Part of a small language model's weights.
Architecture: RMSNorm before each block, rotary positions, biases on query, key and value.
MLP neurons of a small language model. Each row is named by its layer, matrix (gate and up: input weights; down: output weights) and neuron, and shows model dimensions 0-191. Each number is 128 + 32 x the weight over its row's rms, rounded and kept within 0 to 255. Numbers have three digits each. A neuron's up and down rows have the sign that makes its largest values positive.
After each neuron's rows, "fires before" lists the tokens most often just after its 100 highest values on Wikipedia text that the model never trained on.

L4.gate255:134132125157070131111191108145096130145133093148168144095092120118165067159136109181084111150152089155130127125130107146158192132162134161105143113076121132105177096166138154107093096181129120139160180183144165124128067104129121170147162095108078078114117124077116066104088130139184038108135112119100136079131148110121092116130113153139052046160115086116105101088086111100138153130156130068119141125110134085144131186068146154146119163134084110213167139145141124076176129190099120116141124100143136070116128094110142081130165169101082057110138095143125178154089087175096123142
L4.up255:116173179099188119065092073099141142097133094147111135141113123132113109067129108150088152157098092108105121162119090156114131137119183143076152157124132085122133071139106142138156121173114118087114131127170115154135155162143116099143204174136120118089134143162035158101188089150146122121107135143177136096141116111097082118104125153081092127140096109143144127069168144101094080150183118110096028128113046132067123112109114110131125147133101185195105066077088101142151158171059139085092127174098119141084095093132145110149189162143176129162153148146138128181168105173127129163
L4.down255:117123116121104111103128042105165131143172041169147114122228087124231087134134128184150141162152113116092163103148167133127134111158093184100107164110132154135149154094133112137149149105067164126141157158095186098124127136160121113158113116140137094121101098090149101077114136122102118126081136189104128110125134082053105101143142102166135095101167135118138043070095104178103164103124111150152084060069071154158149103120111130123111170142144119152166085139191118176124203106103119154148160161162138113127105110124167120069111145128074139127119099148134126143092081143143193136
fires before: "\n", "d", " a", "s", " b"

L8.gate135:104170087162111129171142140036108097131112057160185135133111157115143099085155153107108095105180110168061097090154154072071142195148198093093175172178109200152069089074106162113129133103143135085086147195090133136084112154138160151132139123167090123180108144105023163136099158139120118130058120152134106101117122121148091112182090097146111116138149095100108125099102122155124151114139167138145141197132131084145179131109105154145165128134122143124151168087138110127100119064108132133125078091141136152110151140175168121155136167149113168153083108090136138148149134135062145107
L8.up135:092128121089156078167109121124053148107111121170092110123131127175134147116133116141120137114122134161059137111121176124135065175137151113080148152155125119132119178167137131124141125094069106121070122158129123116175066114184096146103117160139053171197154160111112166131124141115160153152109190185148115148107179142155095105133115129143136107087191087148143173058102135116139172101082137125081125122129179128125178147094107171155117102113110132098146128135121161097130156159076126160101127121088079113105188168188189143133162051102190128184113200149091177184159100076106131166
L8.down135:126107162089101124105174157156154142091117105104007101121073096128158187147095091119114185127087152133160123186108152170146162098111145130125174137167140139112054171126141118143114147174149093102114150173175122102158171089139040121093165098168106156114155110163182109148143145155132105123139176073135120178054123203174122139120164175172127141075104122125122113142068157088164092098137125054100146154175138151150142157172175130125079114107117116098102145163150146150126146088171127098125169090117135135149108095150143110089116109095136137098120101085149085095176139175105079114
fires before: "u", "ute", "son", "ong", "ut", "n"

L14.gate201:107077157138144169140098117166130176142095123216185083127097096138157142121150121196173220131155150120091134166143112145157139096064142118139146176175112102133147109110129114147129135107065162111089130094133154119103126086112137134139096089124177134091091110042082165141128112148067147126087147075091163140110136109068143133155107179113126131171125117089141148124167151087111163141137125111130152084094092139173119168068174210147121134162123160126144092108077095178062163130203096153126101118112161130098121098120131116079096174126119107116086106184174173158168131091106150086
L14.up201:115139133136153128088135149080101119155126094065142172114168114156148119126157096165131194114133099166124066167121119155114152142171117175145111159069113181131144126130137178164154091130124135093138112081105120095104131201095203100140098101179151073124182132118052142112174118086169079109104144142080150112091101176046142127069143126158120165085121126119099146134131138118137120161155147079124224139144158117124112146140150103118081083169151133118156082081122077130093110184092086136142062224130205137113147139107153127155155071173169107167128156132121126112126117114146122161
L14.down201:139134132110161121120161124122100143151150161180132085137168117171108150130168125123082112136146192172080120114108153157092147160140082109151105133143121208129110081153163091145135110127152060120186106185127079107096176163127105130164110100116078120127140173142147120119068126071107111173109124244113132097082094115089217162146129110161168129171122100106169150170113131104160148157126108152146102147131129101079117083127078154101102073123157157108092122129112157169134098189114096120138136098137158193147136109126168097098104161100101070125201170200115050120167147147163140143
fires before: " |", "\n", " was", " is"

L12.gate110:121173137173163107150107109119189176167081097181159121132095103079152161138102108114109032115113083119108081129104086199107151165093169108098147130134122091073107125111137174137142163153135124139138100147121103111188143119153150130188081162139135138180078153106131111168115168158137091129093153124126131098077082081117133144165144139098106148110148152125091176113160178135200102098103147148085159215112171186176104171155129091136075074087122111173080138112089106183091093114182101154129091115130190123129119125065129146097132124165176117112096164123150116127078085151113163151
L12.up110:095123141135090157132079100124120153119109144134040090113106181101151098127149167167107075120157146164094110158144147056101118182126121074124085172183070142127108087064091146127133126126119136145071117128098105114143152153139172122106108077148162117130169116201126110102115155118120143088092182144139032120116172147150118136170136149115131176166169168174110169173133162121144167141121170126121149113138149111074185117109093162086162083097112113148141163138120111137081116061124104133094105104085115075086128103228173072116143156115138176139126109128106117174190144057119150148
L12.down110:109063119093129085153061114185153121102112155101128114115160177142137138113052104120094178112188087107078111180061132144130122150126087132129154115170135148151070126144079140129106122142150066130138140118103125191183089150171113133148135109164126137094094198169126100103160121071097135152142156199167104112061094114122136114174126121163122132179103145124067101191157131117170149155085142110105168167183149083141116124103162184131128076124120147098085183138100142208125073112145142133132119191136070131121147114132183112092103132115081142117105112122099092167175127119129199139
fires before: "u", "ute", "le", "ron", "um"

L12.gate120:127118166203140128106108082151071134174142136133175172062119218199172125083188085139162115163158141162072124032149147135087130134093157123131163156127105184139149153133093175111177108177168115155112173118115144173181179124127153095112086182104073096142126215132109097085114159126117122124083126133067144081136136135110134122175096092134134124124108105194173132134150078103132151139137143117112083151136133102184107123123148137109177137159150101136064094156114190156114129132136124110139141099165152142081176125068175149158134175107136167138081130139126144113116089152112104117
L12.up120:158130130041145216101087108138106070143190133106101157132173077143167146144175142104091169134115129172127112143167161174195108089149143083135169131108129169142132169140099130126118151140110120123086206071137131166146104097135156137136074175175129168120145149139092126088153114159122121171142145126131173092107083132071143108194118143145129122149093112120162127154119073112104114116062177160128106052117154147108088135143122155100147132190151140130114140167147071167073106164084128092192141119172148126068124136145127168131169067128049099112142122133138167154131187092113079099
L12.down120:123075076076078125113155080124152090103129176120113046107183136151146194107152116120128131135130233169144117173113147089108150144150132148148104101091150125138143126153164165118146159081068077157105124149161128158138139090143178172085115081132158083118158167168096131160133118077086145164138163057126142153123153133107135163162146120176114111146126108108108151199130150139112132156124133159133063063179175148143125121165181117067056102149156132130138108162119126117135142155054155173197158104126218170145110142125173121142114081122164099131128115158139164119156088123132154173
fires before: " |", "\n", " /"

L14.gate217:172108103096107131143076148172162152121194136130130122111123162109091148168116121158153135073100130116119145058151090137146162065105077088153124218112081108080127161167138140162094149055142155123108149135153143093067141133069156147113115134138112088097103118155131165116112124121133096103160127100102166102159141139099146114136118216081099156113100100104067095109151129093176126114139147102159092169096198152149099147073123118090094064156083154108203113105150169169113187175121091163138074120138114099136094073083121136084163072127184165129128111170121119149071100115156109101
L14.up217:088077138118115092120149095150097129154145165189126140077172117137183113128125037087065151075083121132138122225187134182118102165103131078071145163131143123133095143168151132040138178120113131137141116122122136133123107148109136135150119134156087157141149094146126138148149126127147104076175184182109116081089160088110073150061150165125121118151070126168104136142159144095126151132109114075142071088134116182122110135102134138151116124131155095067114062141135064174115143103103069123110134177128160116105146107099190080128172126130147054122090133152124152148149130161093057103
L14.down217:119153111121134132121127115110121093131165130132137197117195116127040143069157135115126145139112146154136127122162086104104138106097148186169167147192125125129102157091100126171111162125143138156131122116073136121198161147103168032118133130152160047113100125071090155150117146119133146112125178123109122135143186112060103147173099073109100133158117144102092121058060133158150110144101110130158087161079033105118174103134137085108145117121126155076112067192118170187096162149143133121120157124162091143157092120175155130209124138113181124168090131148126065084107136106152125133
fires before: "\n", " a", " an", " the", "born", " is"

L15.gate97:085168115129109129135085160071165125167125134160170154133080092146077116091131149139201100110215098128187128112165163156148110095089115098132131110110121101147184061155101154131145119136149153136116109133148163137095119141120136139162113111175117168125184120146064135120116126122089079130137092138062110053108063096146098094119105165078098033153068087122126149123207163141089115111162146100180113153118089158086117128155155101194158124153164160113118093162095147094093087154128149125186123114167179154169154126158154139163131095131162116134129105124098207165154186143150132154
L15.up97:098129124185208174161123104146139122092134104122180133131147164097147158117076072090081147120113120011147130188171178218186113121160163135104095112131108132137174171159143133159159144138167069136125134072179172120065081110093144156160156112083121155114123086117125108134118146097141123129130168103104117102130137126147146119146147170132122054102176168145205060140109096138096128098144127082139180073118097132087100111091119149174175143146116127139127123142081146059138074137115150125121136140107157169105117115130137152083166168081166135110135090154116156099105143077120074107
L15.down97:050134121164108125158148156142089094154170127127131101119233077153128129154159094110159175137108183127160124101170133117091108118101133197115079115078117118128168160177142106166095153093174179192153103152097169147160146097136181111150107105097120157089147130106110032115131155112092075147109137101127059129146090176190133152131164138144155132140134105133092122138134099138060097168148105133114080112149138142109104093105104106162134135139132079171072093134158067060167118067140142130157101169083202155163107081156132143172144159161081126152108117148140167149144116167121087123
fires before: "\n", "\"", " The", " He", " In"

L3.gate262:140104132135131184057105133109103128113096165142150085093123097171138139106124108104138123074113107114120080139082141170158165181140129077092090183129119114087145129078129076138192116107209171115113177100173193182169147118106159129104155167163134122122182150095091116136066136110099139061153145073085153101147119130091136096084144122147117090093105108112107102127141171153143095161100099054115112071138130120152093186143113135073125154107201103098143092155096148151132090161118068140155132133128116079115177087103150128145077106137183118134081186145083082133158113148067178097
L3.up262:143108095135132091073124126118096144192112105074142140079101154137132174090140191125122062094114132165112110162147133117174100166207138182168119145098123122109155152089179151130165107099117079092087168125097113159161162132100171158194131113138065141150171109093135107128134194102150115173173105087114138097096052162112182066164148137175143122137102099136131169164113177104136051112172103091158090102091134154119064127127112084107114142114139111133130121166151118138093158098103072108172109144158141101131054075120070148159077140094147149134079069158126109138076148149098115132
L3.down262:158120131144140148108164144119147103168101198110166060100182114161138147084136108181116103092131185161116107119097126145136144129168154172119103145121122133124148108125129170108118107061127105174062154066131140110104173103096195122109123158156115067068159164109095073123130122118095155210090126105095179133097085163063150114087122177166127111162104087158107165192157144125157142169167115089127097119150123163165108147106143157068095117175175091125177137192114142138124141114115116129158169128161200119090155126095145153192073093135141137135126145184149152117098087132136196068
fires before: " |", "\n"

L7.gate129:146117143152094143102086170143127126156123157178118131143086111068108131094142120159182128155098086132181068137125113116185114056140104168104138151131092123148147152097169165089071094162113116135091191100156126113134140129113132126080114144147079186143108148105091194194134114134104046149103141095154126073074159086151105124151103110124079091145130103139099109149085141127130121104168117074095055133105168138192217094126121156132148160137090121179188081127125144132131129121090088123131148115098144151140124125108145053067156120134160131103135033152063143137176072125099100137
L7.up129:167161143112166171129080123138072178112148126150138106123119124111109097164105066175071182120090107124113139116195176113122108137161065122093117158149199085135151149133105098166164098134058144131085159110132194085102143138160116128093117169175138041105113082144137106166114163183145074141107119173070105094194159091128167083125088141116119135159136132102136120088126172073097138129122175082155120074105108081104084169102152148088114120100122155168112076118116111125101123174119109181124105167074139092164075066097091139166105097155175161116130118159157133175122114154144091128
L7.down129:080094152134121092124108091131130127176152096172191076169157145107154110131177129151167133130108156076157145124179132135125142120176084147125105164074107119117128187165132164141062137137151150149162165154097176116138115099107141144135104139143169097121090057143144137097082060107072118169114129215145172064138163114136120147203102118113090122170114162143056088100099170152125169116109143087116104116137137127153101082121135133102112182114119156160140085131084161137113139151062094145077166152150182076140105103114164125151121141140184083152108034159104115151118096121205134170
fires before: " a", " American", " ", " an", "born", " the"

L5.gate5:169124115119138107135133123039113151137113138179136131127113185104171133050076092133150174071165080169166105151171082137124089126165073158102123111164060136142128155162093194119126123077158150168122123099115131099149091122062111177155147143139151167080086109125186114122088120150101116131151095095133088119097159095136164148138170130153150116150140112155095170114125155134142147065138107154131132137148145180125108100180134109167140094076214082099112120180129198124101137177140140125142110119147175133072111134138102083096122099115114115117130141172089120139082177110130184012
L5.up5:163139171116115149175146155145089130120160086140130134144144088142053091137155188107113152101149142080137109128146115106099070148166118103107057064177116089165190150128153109120066123111161112106088100100128149117141132157116193090194143113143115145128177109122108136111069167075143102134172116131120151137110062122077111084120088124097104111166138137158159100121149146129164115139163183121141047124127116140106181128190116170084127048135090185152161164137091116107139170173050139139112168056148146114084104139125139138121113184181184107098179088117178142147119153114127174132
L5.down5:099150116190031159146171141121132141130147120162094201102209151121117137111158122133184088099093154148165118171152096134106084153080138114117097156133136106139139145095140099141138078128159177076171182102121162131071061097129177128131080166128128069097111180082184060164079153086099111151131122110106085106091140114127157108166099075151118133103144123150152155099145122117171155133102188121068088157185175110081099079137154117129135190148165168103125170125119148131141145168074158083126120133118141148119117181119182137173202124155168125131134116123145172116154110137146128082
fires before: "\n", " The", " It", " In", " 19", ","